config = dict(
    n_layer=11,
    d_model=256,
    n_head=4,
    n_kv_head=4,
    head_dim=64,
    d_mlp=1536,
    vocab_size=5025,
    activation='gelu',
    norm='layernorm',
    norm_place='pre',
    norm_eps=1e-05,
    positions='alibi',
    qk_norm=False,
    attn_scale=0.125,
    bias='all',
    tie_embeddings=True,
    parallel_block=False,
    init='normal',
    init_std_qkv=0.0256,
    init_std_o=0.00545,
    init_std_up=0.0256,
    init_std_down=0.00545,
    init_out_by_depth=True,
    optimizer='muon_variant',
    lr=0.0086,
    lr_mult_qkv=0.4,
    lr_mult_o=3.0,
    beta1=0.95,
    lr_head=0.015,
    grad_clip=1.0,
    warmup_steps=200,
    schedule='wsd',
    decay_fraction=0.492,
    decay_shape='linear',
    final_lr_fraction=0.0,
    batch_tokens=131072,
    seq_len=2048,
    doc_mask=True,
    train_tokens=567200000,
    steps=4328,
    dataset='wikipedia_en',
)
MLP neurons of a small language model. Each row is named by its layer, matrix (up: input weights) and neuron, and shows model dimensions 144-239. Each number is 128 + 24 x the weight over its row's rms, rounded and kept within 0 to 255.
After each neuron's rows, "fires after" lists the tokens most often just before its 100 highest values on Wikipedia text that the model never trained on.

L5.up493 [ 63 127 130 113  73 182 167  88 121  94  87 148 152 125 131 128 128  84 100 157 161 131 145 132 123 108  97 129 132 125 121 163 144 121 130 128 106 137 163 134 118  90 118 154 117 164 165 176 104 117 121 134 160 158 142 114 156 127 115 106  80 136 128  84  85  91 149 177 102 115 112 109 120  90 121 129 104  94 153 116 111 117  92 124 128 134 140  96 146 143 118 124 124 119 115 137]
fires after: " ", "–", "-", ",", " ("

L5.up85 [ 91 124 118 114 139  93 136 121 106 106 101 136 132 133 144 115 148 105 104 139 147 126 151  94  80 122 150  94 128 181  93  95 167 117  98 106 134 156 126 119 115 140 166 112 147 139 127 152 141  89 198  83 106 137 175 132 110 172 153 143 149 132 117 131 132 155 105 128 173  93 102 124 129  97 101 146  95 125 148 145 165  52 138  74 133 106 110 148 104 129 121 114 151 160 136 130]
fires after: " ", ".", " a", " (", " and"

L7.up1510 [137 121 131 111 157 124  90 151 140 107 147 174 148 144 136 153 103 140 163 128  96  83 131  78 158  98 132 153 133 183 141 114 134 183 135 129 147 147 132 132 124 110 117 127 187 103 113 139 131 143 157  96  97 155 143 112 101 129 156 108 142 129 155  76 134 131 144 144 127 152  87 131 168 109 122 101  84 153 114 116 149 153 160 116  82 100 102 112 123 110 167  96 131 109 118 112]
fires after: " |", "2", "0", ";"

L8.up973 [106 142 122 135 126  94 118 104 120  96 138 112 134 149 161 146 105 174  87 174 129 155 132 110 150  74 147 133 102  98 113 124 102  99 150 127 124  84  91 158 139  93 110 123  98  75  85 119 114 177 142 115 175 119 154 129 169  87 153 117 130 140 166 132 127 133 133 132 164 137 123 121 172 111 126 175 129 151 120 118 122 138 125 125 134 114 105 113 158 127 136 122 154  46 159 108]
fires after: " ", " ("

L8.up1175 [144 129 129 118 153 128 118 109 127 172  90 151 162 122 114  97  82 108 143 109 135 119 151 129 166 174 151 149 102 129 148  76  99 112  98 125 102 125 100 107 169 151 134 134  90 106 140 162 105 139 111 101 151 132  97 121 123 141 109 135 124 114 135 120 146 119 114 127 127 127 128 132 147 137  86  71  93 141 130 170 118 101 133  99 121  76 112 126 134 131 170 118 109 160 135  87]
fires after: " |", " ("

L3.up1343 [138 106 104 139 110  95 116  87 107 105 153 159 113 136 136 127 146 132 164 116 147 155 153 132 167 101  82 162  95 119  82 155 130 163 134 179 128 114 144 138 179 108 109 139 158 153 108 130 160 153 167 118 120 105 120 114 158 168 109  99 134 106 154 110 141 136 148 154 122 106 178  89 137 121 136 126 139 148 141  74 142 112 118  98 141 132 169 152 121 104 108 142 116 103 112 139]
fires after: " ", " |", "–", "0", " ("

L5.up1283 [157 132 170 122 133 142 114 138 145 131 117  62  69  95 135 126 126 143 146 139 117 138 131 148 127 124 118 126 127 102 119  62 123 107 134 154  98 165 105 133 108 123 114 121 135 142 128 130 124 165 100 118 129 115 116  83 117 138 176 122 149 172  94 103 143 105 152 147 143 121 172  90  89 145 105 130 159  83  80  79 147 142 132  90 137 170 121 165 159 117 160 110 132 128 155 114]
fires after: " ", " the", "i", " for"

L7.up1068 [ 95 121 124 168 160 127 121  93 141  86 151 131 137 135 119 144 134 128 121 144 151 159 108 148 126 111 114 144 160  90 135 159 127 125 114  87 126 131 127 129 137  93 150 131 135 154 140 113 149 154 147 112 165 117  96 140 151 125  76  94 124 123 117 172 111 139 120 150  68 144 111 152 130 156 114 169 181 116 174 111 118 123 164 114 104 119 167 139 159 115 136 113  94 120 170 149]
fires after: " |", ",", "-", ":", "airman"

L5.up657 [115 140 111 137 153 173  86 141 131 123 142 105 119 129  80 130 109 135 128 123 155 105 122  98 201  67 106 159 143 105 161 139 107 117 124 140 115 113 129 128 154  89 124  96 115 152 138 142 132 149 133 157 168  89 103 130 179  93 119 165 125 152 127 126  95 132 122  85 144 129 152 132 152 114 112 133 156 153 146 151 122 122 129 101 157 160 159 109 120 142 138 107 115 130 107 100]
fires after: ".", ",", " (", " \"", " that", "In"

L3.up1358 [120 115 116 149 147 142 112  65 104 146 168 153  76 119 126 146 131 159 147  89  99 182 132 100 105  91 120 151 123 143  68 107 140 165 140 141 170  84 103 108 140 120 101 106 174 115 114 150 122 116 149 149 122 117 150 130 143 183 103  88 105 111 176 148 137 148 113  80 147 118 101  89 136 138 109 160 161 108 103 165 162 137 100 142 119 104 121 117 137 107 111 127 148 126 112 145]
fires after: " and", "\n", " |", ","

L8.up1028 [103 130 122 111 113 160 118 133 109 138  98 147 110 114 128  66 153 111 153 122 127 130 166 129 128 135 168 181 118 144 139 146 141 125 110  89 128  89  94  88 117 197 112 168 127  79 186 155 103 123 135 150 128 106 131 116 149 150  89 119 122 131 120 132 152 148 131 161 148  96 118 104 114 103 108 150 100 124 103 132 123 106 147 109  93 147 115 141 119 149 134 150 105 120 149 129]
fires after: " ", "–", ".", " ("

L5.up174 [138 136 143 145 159 130 107 150  99 126 148 164 102 115 132 136 102 158 152 169 115 186 124 166 115 126  99 132 111 128 174 108 154 110 118 139 107 132 118 164 144 141 169 120 147 119 109 135 138 101 134 109 130 158 158 108 108  87 115 115 122 116  86 166 155  73 148 108 145 142 140  97 128 111 123 145 131 119 120 123 107 104  94 127 134 116 113 165  94 169 114 150 125 110 169 114]
fires after: "201", "198", "200", "197", "196"

L5.up1037 [ 86 139 149 138  92 144 179  98 116 108 104 148 103 160 195 136  98 138 114 167 133 120 188 103 136 158 120 139 137 166 101 136 137 150 142 125  87 128 174  98 153 107  73 105 126 123 152 161  90 146 130 131 155 118 112 163 142 211 100 141 173 113 136 129  71 149  85 132 131 147 161 151 103 123 118 118 134 155 123 137 133 118 145 121 130 147 112 115 150 167 139 160 152 113 101 104]
fires after: " ", "-", " R", "–", "|"

L8.up692 [153 157 161  87 114 155 122 107 133 109 100 106  97 136 101 109 130 157 103  89 144 134 149 149 145 149 155 115  91 115 133 127 109  63 142 152 148 160 141 124 136  96 125  85 162 144 120 131 102 153 125 105 164 147 106 134 155 153 116 123  79 115 171  96 122  91 163 126 132 144 170 136 150  91 131 141 120 106 100 145 162 141 120 132 149 124 103 164 168 104 144 126 171 108 131 102]
fires after: " |", ":", "|", ";", " –", " "

L7.up394 [156 124 138 126 133 123 117 134 149 121 107 104 135  78 112 146 121 103 138  95 161 130  62 106 144 148 147 103 148 141 114 128 143 149 163 133  96 149 117 142 164 105  81 162 102 113 157 166 141 106 130  91 135  97 170 117 148 131 122  98  87  91 115 132  97  88 159 135 119  99 122 143 107  93 125 149  85 141 112  94 151 145 138 161 136 154 109 111 131 141  78 123 104 162 133 115]
fires after: " ", " ("

L3.up695 [132 156 157 131 181 126  96 134  99 119 125 136 105 116 128 154 148 127  91 102 112 156 174  95 116  93 138 132 152 145 142  77 137 122 154  85 116 118 101 116 131 181 111  56 119 151 145 123 111 121 137 139 144 131  74 153 130 100 157 119 119 143 100 115 138 136 152 126 101 106 117 132 145 119 131 144 158 166 145 135 164 149  88 178 104 111 138 146 124 120 194 129 116 119 146 113]
fires after: " |", " ", ";", "21"

L7.up401 [128 135 122 103 123 168 162 106 112 136 116 110 140 112 100 121 142 130 132 154 136 138 155 122 131  96 140 122 160 141 127  99 142  78  98 113 140 117 146 150 138 128 120 144 105  74 171 105  94 172 128 128  97  96 147 148 221 121 103 159 161 183 104 154 126 131 120 106 129 140 132 173 151 116 109 142  89 120 164 124 139 129 108  96 127 142 130 112 145 128 126 150 156 125 125 132]
fires after: " |", ",", ".", "-", ";", " "

L8.up266 [147 128 117 133 132 155 132 103  79 134 116 167 125 130 123 115  94 130 141  75 171 134 123 137 151 110 162  78 110 166 141 140 116 110 121 111 147 131 121 114 157 151 128 122 115 136 103 142 138  99 126 127 121 176  87 172 108 107 135 163 160 141  96 102 127  94  70 126 172 140 100 152 129 114 106 116 133 133 148 144 132 113 165 120 173 154 114  85 121 137 156 124 126 116 144 127]
fires after: " ", "3"

L7.up130 [103 120 135 177 133 165 162 144 181 139 136 110 130  74 133 142 143 147 133 161 100 155 156 153 110 101 112 155 164 123 123 137 123 138 138 126  64 116 130 118 123 145  92 124 141 119  99 150  82 145 128 135 111 110 141 116 134 115 103 150 122 137 102 135 135 127  99 109 173 183 104  79  95 123  98 172 116 130 137 110 137 165 101 128 117 145 147 127 126 139 198  98  89 119  91 105]
fires after: " |", " W", " P", "-", "|"

L3.up382 [142 142 133 113 137 169 115 140  79 165 123 100 100 133 111 159 141 207 126 154 129 109 117  98 150  99 137 113 137 136 139 100 130 131 122  90 113 108 140 112 148 139  80  70 143 120 151 155  95 156 159 153  97 152 153 105 123  95 102 140 122 102 118 104 133 149 153 107 146 173 155 143  92 134  94 176 117 143 116  96 161 150 128 118  66 113 137 138 147 102 166 146  85 104 160 163]
fires after: " ", ";", " |", " int", "5", "1"

L3.up410 [106 143  94 114 138 134 127 143 122 155 150 107 113 122 136 123 126  93 136 144 133 110 118 123 155  76 114 131 126 108 109  97 138 148 168 122 145 105 134  94 176 124 180 141  82 156 153 135 139 137 131 131 123 129 115  99 185 127 124 143 116 117 121 134 149 153 147 127 166 170 142 122 112 104 150 187 125 190 119  80 133 123 119 108 153 130 130 146 117 173 145 100 107 104 120 136]
fires after: ",", " and", ";", " However", " that"

L8.up759 [148 114  60 133 110 113 130 114 126 124 146 128  86 122 119 132 162 117 127 119 126 182 107 164 133 122  86 159 117 156 139 161 124 121 155 139 139 148 129  85 146  98 132 133 121 136  57 133 139 164 132 147 162 146 150 159 142 164 125 110 114 158 154 136 139 177 144 108 143 161  92 121 162 135 127  96 129 125 135 133 137 117 114 131 118 109 126  90 107 142 131  91 126 127 130 148]
fires after: " ", " (", " L", " Pr"

L3.up292 [137 108 167 115 136 161  79 162 123 124 129 126 114 156 117 137 153 164  98 108  54 159 115 103 164 116 166 142 130 162 114 118 168 144 167 129 117 151 126  93  95 192  93 107 136 152 180 133 146 160 114 149 121 151 176 115 158 140 131 131 138 163 125 116 128 149 109 143 109 135 119 128  78 145 107 134 114 105 142 140 130 128 106 112 104  99 114 109  94 129 105 102 114 140 142 119]
fires after: " |", " ", ";", "-"

L8.up1512 [104 120 126 123 112 127 150  71 116 144 126 149  61 117 128 130 145 159 118 133 105  84 123 116  79 149 141 138 142 154 148 145 143 169  95 131 137 123 159 145 136 157 113 149 164 158 141 165 120 139 114 126 100 104 122 100 126 138 114 122  95  86 171 119  93 129 142 150 117 138 112 112 138 140 139 119 136 115  90 215 169  82 121 103 141 122 117 141 107 133 113 131 163 124 133 120]
fires after: " ", ",", "–", " |", " (", " ."

L8.up1021 [161 120  81 150  99  90 123 146  99 147 107 119 123 107 123  99 122 118 124 132 119 124 142 123 132 121 109 120 132 133 130 172 110 142 113 156 143 158 146 159 119 134  77  77 137 142 122 107 106  83 175 134 108 111 117 129 123 128 135 117 176 130  82 111 112 103 135 101 165 171 137 135 141  94 102 104  99 111  80 124  88 129 121 104  96 129 149  77 129 128 150  46 154 114 114 113]
fires after: " |", ":", " of", " the", " a", ";"

L5.up1065 [169 110 102 164 112 163 122 117 144 122 137 117 111 152 126 102 123 129 128 112 116 155 149 119 126 105 100 103 117 164 159  81  97 113 138 119 170 170 105 133 126 146 154  87 145 140 131 107 134 142  72 126 131 152 118 117 131 116 144 101  94 134  94 115 135  99 133 174 111  93  98 107 129 161 110 111 107 112 137 110 150 162 118 115 105 135 116 170 142 162 181  88 144 135 147  72]
fires after: " |", "/", ";", ":", " ="

L7.up1438 [123 158 132  78 157 137 108 148 121 121  98 164 104 107 157 119 126  92 141 114 136 117 144 116 102 120 117 144 114 155  85 128 148 163 115 172  92 144 163 165 182 145 111  99 127  81 126 123 184 190 109  93 159 126 144 121 122 122 136 143 142  88 152 166  86 150 139 107 115 126 134 106 110 137 147 171  91 154  70 162 143 128 102 118 118  97 163 131 154 137 113 136 122 104 104 145]
fires after: " ", " |", "–"

L8.up181 [121  97 127 129 127 161 175 153 136 106 135 140 124 116 105 120 111 120 128 147 139 140 169 117  98 132 120 129 119 111  96 132 138 101 150 155 115 109  85 131 139 102 110 160 141 161 166 160 127 111 150 194  81 140 129 128 190 127 154 120  52 121 163 117 157 136 139 126 125 158 117 141  88 118 129 127 175 115  62 145 112 148 131 152 145 112 108 105 141 103 175 164 130 121 135 136]
fires after: " ", "|", " |", "–"

L5.up1062 [ 90 151 121 141 127 116 133 144 138 171 114 116 141 105 131 162 150 124 131 150 104 139 138 166 108 106 155 147 139  90 114 109 106 121 142  89 134 128 143 142 141 131  98  92 123 105 151 132 121 120 110 173 124  95 109 166 132 130 144 121 144  80 147  96 114 108 121 156  90 137  94 126 115 128 135 147  95 157 125 126 157 119 132 109  89 104 130 163 100 134 162 140 125 128 133 126]
fires after: " ", " the", " an", " An"

L3.up62 [106 136 142  80 138 105 180 116 123  99  84 173  55 157 140 148  89 135 179 165 100 126 126 135 142 139 171  87 120 143 124  97 152  94 116 170 161 130 123 135  99 124 162 105  92 127 133 151 137 109 122 110 140 120 150 134 111 115 146 122 127 170 143 160 137 134 156 111 132 170 120 139 111 125 188 134 113 135  89 122 136 146  83 125  69 106 109 127 131 138 113 136  70 102  86 132]
fires after: "201", "200", "197", "202", "199", "198"

L8.up243 [175  98 151  88 146 155 132 103 148 110 128 121 137 101 107  90 146 128 123  95 118 139 129 123  94 122 140 133 165 110  89 143 140 146 157 104 117 154 113 147 110 145  92 148 124 141 123  89 120 121 144  77 164 105  50 165 137 148 125 138 155 129 125 155 174 135 104 157 134 130 100 123 138  98 141 142 132 130 119 126 102 129 124 184 141 151 108 101 103 135 139 170 152 104 131 142]
fires after: " |", " \""

L3.up1134 [124 138 119 143 127 165 137 144 126 102 170 122 133 108 154 177 149 162 146 111  82 133 115 146  92  99 151 148 120 108 108  71  64 123 138 182 142 139 149 107 154 129 131 157 142 128 166 101 142 158 125 107 145 125 118 108 127 137 147 128 108 160 144 109 131 144 155 123 146 117 147 132 125 154 117 140 163 158 122 149 111 129 115 150  96 117  88 170  95 133 113  61 124 101 109 155]
fires after: " |", " ", "av", "15"

L5.up881 [171 126 125 128 126 141 120 103 127 102 106 107  97 125 157 141 119 153 118  32 101 123 126 111 119 116 128 176 126 170 115 183 187 179 119 149  98 151 157 131 132 120 111 150  80 121 170 113 167 145 152  96 145 100 149 120 121 140 137 163 127 108 141 116 117  94 141 144 182 129 141 195 108 142 148 110  99 143  76 160 135 134 132 163 131 104 116 117 153  82 107 155 140 125 114 105]
fires after: " |", " and"

L8.up1137 [116 151 122 111 133 137 127 112 120 161  89  88 109 121 125 117  97 151 110 164 137 114  93 114 137 156 165 104 142 100 115 102 140  84 154 165 120 129  83 128  94  96 111 146 113 125 131 145 119 164 159 122 189  86 121 139 157 130  87 126 142 146 132 131 125 127 121 139 111 177 113 110 118  99 124 113 100  85 146 110 143 105 151  93 158 140  95 124 105 119 132 102 171 118 166  84]
fires after: " ", ","

L7.up962 [120 118 106 121 149 154 161 135 160 148  76 103 180 115  92  80 154 140 104 114 145  71 119 105 144 139 112 169 112 141  93 137 144 113 177 143 124 159 138 109 137 130  98 105 100 164 122 168 119 149 159 104 115 116 154  85 135 117 151 126 140 151 154 119 208 152  89 108 108 123 124 137 153 105  97 142 114 113 104 153 146 107 152  90 116 158 141 145 111 131 118 175 150 108 126 128]
fires after: " |", ";", " ", ","

L7.up893 [128 119 127  73 139 127 120  99 132 145 101  96 118 160  83 119 114  93  99 109 144 168  73 157 178 108 119 139 120 149 131 147 103 114 123 116 113 146 133 133 152 168 145 132 127 108 217 138 117 111 143 118 129  80 118 161 153 147 107 116  94 149 137 110 121 149 141 141 121 153 146 150  96 114 129 151 132 111 107 148 156 106 102 140 143 119 174 140 123 160 130 111 104 148 155  98]
fires after: " ", "–", " (", "-", " |"

L5.up123 [151 101 148 122  96 164 149 128 147  69 129 126 121 103 152  94 111  90 119 149 133 133 129  97 147 118 113 152  94  67 107 147 132 127 127 150 137 133 146 164 119 109 108 128 123 130 167 151 136 148 131 117 126 131 137 126 109 151 136 132 109 152 161 112 134 116 129  97 102 150 122 118 118 158 121 126 135 156  97  97 152 135 113 109  82 139 103 124 124 127 123 141 159 136 141 140]
fires after: " ", " (", " the", " |"

L5.up254 [127 130 142 150 106 115 122 127 133 149 116 131 126 144 125 124 144 164 166  69  94 119  88 105 146 110 104 130 122  88 144 100 133 155 152  99 100 117 143 138 127 145 133  77 132 129 161 103 123  61  92 124 118 128 165 110 101 169 142 124 114 113 133 123  84  94 123 143 138 120 154 119 108 117 103 162 141 123  98 125 114 208 134 121  76 133 101 136 113 100 132  74 146 127 124  83]
fires after: " |", "|", " on", ":", " of"

L3.up770 [150 142 140 157 155 157 134 132  88 139 134 135  76 128 124 116 129  80  91 120  81 138 130 103 134 123 102 134 177 137 135 151 139 135  99  63 131 133  88 133  94  95  90  90 110 140 168 165 141 107 149 134 123 126 116  89 117 130  91 142 142 137 129 154  94 110 109 108 145 119 144 142 157 150 129 110  99 138 151 106 142 148  94 134  85 116 137 126 122 137 166  62 137 134 173 144]
fires after: " |", "1", " ", "0", "2", "6"

L3.up223 [141 127 122 115 106 129 147 127 104 160 105 108 165 122 148 151 144 149 122 196  69 120 173 139  84 101 114 140 159  99 122 131 123 172 157 137 165 158 146 111 134 138  98 121 108 152 169 182 126 142 165 134 110 181 141  93 129 165 171 110 124 144 116 108 114 134 139 156 131 121 105 113 127 131 115 123 127 134 133 126 103 124 164  94 110 138  76 107 103 123 152  90 116  98 131 111]
fires after: " |", " A", " ", " B", " the", " |\n"

L7.up1207 [125 108 187 137 142 113 138 133  97 130 123 144 140 179 128 139 124 153 134 131 116 165 157 135 164 123 139 156 100 106  69 113 138 127 149 116 144 141 123  89  95 144 122 133 193 126 154 153  95 143 104 158 162 132 118 128 152 144  82 101  87  94 147  94 161 141 137 133 153 156 121 170 117 106 123 164 122 113 138 106 132 160 135 141 123  86 103 152 120  90 130 140 131 110 124 126]
fires after: " ", "3", "–", " (", "-", "4"

L7.up1071 [167 111 133 114 106 133 137 114 137 126 119 135 169 110 146  93 157  91 137 111 140 156 116 118  80 106 100 148  98 110 111 133 166 107 161 116  87 108 110 120 141 158 122 116 113 131  87 127  56 153 142 117 103 116 144 120 122 118 140 132 171 155 166 146 133 146 145 166 128 166 122  85  93 155 139 155  83 106 129 114 124 129 158 136 106 125 137 162  81 154 115 128 172 137 112 119]
fires after: " |", ";"

L5.up576 [139 151 153 139 146 127 123 158 142  76 192  96 166 154 122 160 100 129 101 100 127 161 139 143 107  89 113 129  98 122 122 120 140 132 132 140 117 113 144 159 157 156 104 146 145  95 166 126 108 151 109 121 120 161 126 193 153 140 153 123  70 107 153  80 141 139 155 146 126 176 124 133  97 149 141 128 156 119  77  76 131 121 118 135 155 128 119 118 136 131 171 118  90 118 118 135]
fires after: " ", "|", " |", "5"

L5.up1440 [134 135 148  92  98 123 149 133 109 139 109  80 120 138 125 192 129  93 142  68 113 137  72 125 179 131  66 115 142 119 119 131 101  91 150 103 122 165 128 163 133 134 149 139 119 114 193 106 137 130 125 129 155 130 177 105 123 111 205  84 115 142 126  98 117 128 159 156 140 131 147 158 104 136 127 143 159  91 170  99 113 138 128 128 100 130 143 140 144 173 101 104  96 147 150 129]
fires after: ")", " (", " ", "born", " is"

L5.up1192 [ 86 138 148 116 106 125  78 129 128 143 183  60  80 139 113 142 165  97 162 107 191 150 108  79 137 127  95 130 101 129 115 104 149 126 157 141 108 146 128 127 112 125 115 153 133  92 164 120  96 130 159 112 163 149 121 126 105 137 138 135 139 131 134  86 145 125 124 152 109 144 121 158 132 127 187 133  96 130 119  88 135  91 164 127 112  98 125 125 166 131 182 121 144 155  88 133]
fires after: " ", "–"

L7.up591 [131 142 112 117 138 149 112 107 163 128 143  98 103 137 117 146 126 104 135 102 117 115 125 128 123 134 111  92 127 157 137 168 143 127 119 166 104 137 188 100 131 110 118 104 138 133 157 108 124 152 127 142 113 145 135 123 193 146 151 108 146 148 161 182  95 149  78  85  95 109 149 146 112  96 133 155 135 138 111 134  99 128 178 115 178 129 153 136  89 158 131 141 140 120 111 133]
fires after: " ", " (", "."

L7.up466 [136  98 180 110 111 110 102 162 144 114 110 129 125  98 134 114 120 147 111 150 136 123 137 125 141 137 122 150 109 188 118 115 213 146 144 127 156 159  99 124  97  91 116 131 149 119 103  99 104 120 185 182 125 116  93  76 131 107 161 124 120  90 117 104 109 122 120 118 109 118 143 143 144  81 149 125 117 142  97 133 156 131 102 113 125 145 140  66 163 126 149 145 157 106 133  98]
fires after: " |", "0", ".", "2", "1"

L8.up1096 [134 136 136 169 112 128 135 147 154 132 102 146 116 108 165 158 186 139 155 118 106 147 110 116  81 138 106 180 144 117 105 133 137 102 161 112 126 130 120 134 135 139  89 104 173 102 115 119 126 147 142 112  67 125 134 108 136 117  88 176  93 129 146 109 128 125 130 113 162 135 158 107 127 105 155  90 141 126 113 150 112 121 127  80 148 124 135 141 138 140 139 148  95  85 139 126]
fires after: " |", " to", ",", " –", "."

L8.up1159 [128 143 131  91 156 140  94 132 156 131  69 111 160 119 153 147  96 108 135 129 107 140 140 154 138 101 150 136 124 124  72 138 139 155 179 109 110 147  96 123 110 134 148 117 100 179 134 159 142 155 122  99 153 155 148 123 107 149 149 127 133 138 137 128 112 110  94 139 171 149 142 143 127 130 115 106 112 145 129 127 103 106 115 126  89 144 116 127 173 143 149 125 136  96  99 108]
fires after: " |", " the", ":"

L3.up1105 [ 90 155 102 131 144 125 102 123 169 145 106 163 121 109  98 101 109 134  95 146 158 124 154 105 128  87 118 141 151 139 158 179 127 147 133 150 117 107 143  90 105 138 113 151 110 153 142 174  63 137 119 148 121 135 134 147 142 133 128 138 142 167 157 137 128 157 125 113  95 128 122 119 135 120 167 166 134  77 134 134 116 130 137 126 124 148 117 113 113 117 168 159 108  90 119 124]
fires after: " ", ".", "°", " ("

L3.up691 [ 96 154 111 116 113 102 111 180  97 172 134  99  99 108 141 113 146 164 102 101 122 106 103 142 155 101 137 168 138 156  67 134 115 168 131 106 141 182 121 146 187  90 157 127  98 114 152 107 134  86 154  93 122 100 133 131 108 136 129 194 132 135 108 144 171 155 145 173 108 137 146 113 140 130 120 151 138 160 119 146 152 172 127  86 101 127  99  76 114 117 161  95 108 121 120 124]
fires after: " |", "lo", " was"

L5.up1206 [110  84 104 131 136 173 135 116  60 167 118 126 159 208 116 120 143 139 142  95  61 118 148  90 107 106 102 150 115 148 137 114 114 106 136  78 110 116  92 115 138 142 135 137 142 148 140 155 139 144 152 171  88 169 132 133 174 123  97  81  79 136 146 162 102 100 128 149 137 122 142 125 106 108 137 113 138 121 115 117 139 140 150  95 119 127 154 111 140  98 144 100 131 145 124 115]
fires after: " ", " in", " |", " from", "–", "°N"

L3.up545 [176 134 116 120 136 179 118 135 137 112  96 111  82 116 122 161 197 156 126 123 133 101 125  88 105 137 189 128 130 117 128 136 102 115 137 153 174 118 117 142  96 144  94 116 133  99 105  96 125 109 135 146 126 120 142 136  95 140 104 137 153 105  95 145 106 152 142 127 130 159 126  73 106 104 152 160 140 124 138 153 144 127 134 115 137 127 196 150 124 141 111 118 129 181  89 134]
fires after: "R", " C", " R", " I", "C", " A"

L3.up384 [118 107 127 104 180 141 138 138 122 154 134  91 104 135 100 175 184 169  66 151 132 147 143 129  97 127 170  94 124  98 142 160 117 125 131 125 146 116 122  83  98 119 113 137 126 102 147 148 110 172 148 146 140 145 100 127  99 169 150 121 141 119 115 104 109 131 125  99 174 125 133 103 135 142 105 137 135 135  86 146 135  89 184 173  98 118 118 165 107 125 176 148 132 161 113  90]
fires after: " ", " R", " V"

L5.up1238 [100 112 124 150 128 127 107  97 135 129 149 117 109 154 104 100 112 147 178 106 131 113 137  87 153 155 129 120 147 130 101 101 147 163 130 132 154 141 105 123 164 101  87 114 132 124 163 110  97 151 121 101 183 132 139 110 121  85 102 125 138 117 159 108 142 150 116 153 109 119  77 129 135 114 121 139  91 103 150 146 104 124 145 110  94  96 107 129 139 126 115 123 153 126 172  84]
fires after: " ", " to", " |", " in", " May", " of"

L8.up186 [127 121 107 153 186  96 158 138 124 129 160 146 118 122  93 132 189 111 123 138 113 170 134 147 139 127 107 105 116 118  97  87 129 161 108 115 113  81 125 163 114  86 160 140 109  79 137 127 154 165 117 131 128 108 118 147 110 110 134  91 124 117 134 146 146 149 100 162 132 156 126 139 123 145  89 157 143 134 109 106 165 138 131 121 115 126 149 139 126 111 103 127 139 113 183 118]
fires after: " |", "-", " and"

L8.up7 [140 124 150 105  77 168 180 145 127 123 129 138 128 153 152 111 142 119 124 146 149 109 140 127 158  78 103 121 101 153 136 151 118 154 133 107 138 138 147 153 169 149 150 142 156 172 125 145 119  96 110 163 123 142 100 150 111 114 104 112 123  93 117  86 144  71  91 156 132 111 132 102  81 134 138 166 144  83 105 122 123  96 119 110 127 114 115  72  89 148 149 168 101 115 159 147]
fires after: " ", " to", "–", " ("

L8.up107 [ 98 129 117 157 160 114 121 135 172 109 135 129  96  94 128 135 140 107 133 104 146 153 125 154 107 148 105 157 109 102  80 108 128 119 161 146 126 150 109 166 100 120 155 101  95 132 111 151 153 119 171 153 150 146 159 136 112 154 118 159 100 103 119 132 146 122 142 182  91 161 137 133  84 115 108 153 145 166 153 120 150 138 116 112 117 143 140 110 126 124 155 124 116 119 158 143]
fires after: " |", "-", " –"

L3.up232 [142 114 136 148 151 119 117 122 126 127 157  98 125 146 114 101 130 128 114 162 139 113 149  84 125  84 102 117 135 102 132  87 131  72 147 117 146 124 124  97 107 104 108 152 168 117 137 120 121 132 147 187 123 134 124 133 183 109 165 144 142 112  93 169 156 132 143 129 112 144 124 189 166 133 115 123 146 149 125 146 159  99 158 109 129 125 174 117 107 136 115 160  75 160 128  76]
fires after: ".\n\n", " =\n\n", " \"", " (", "\n\n"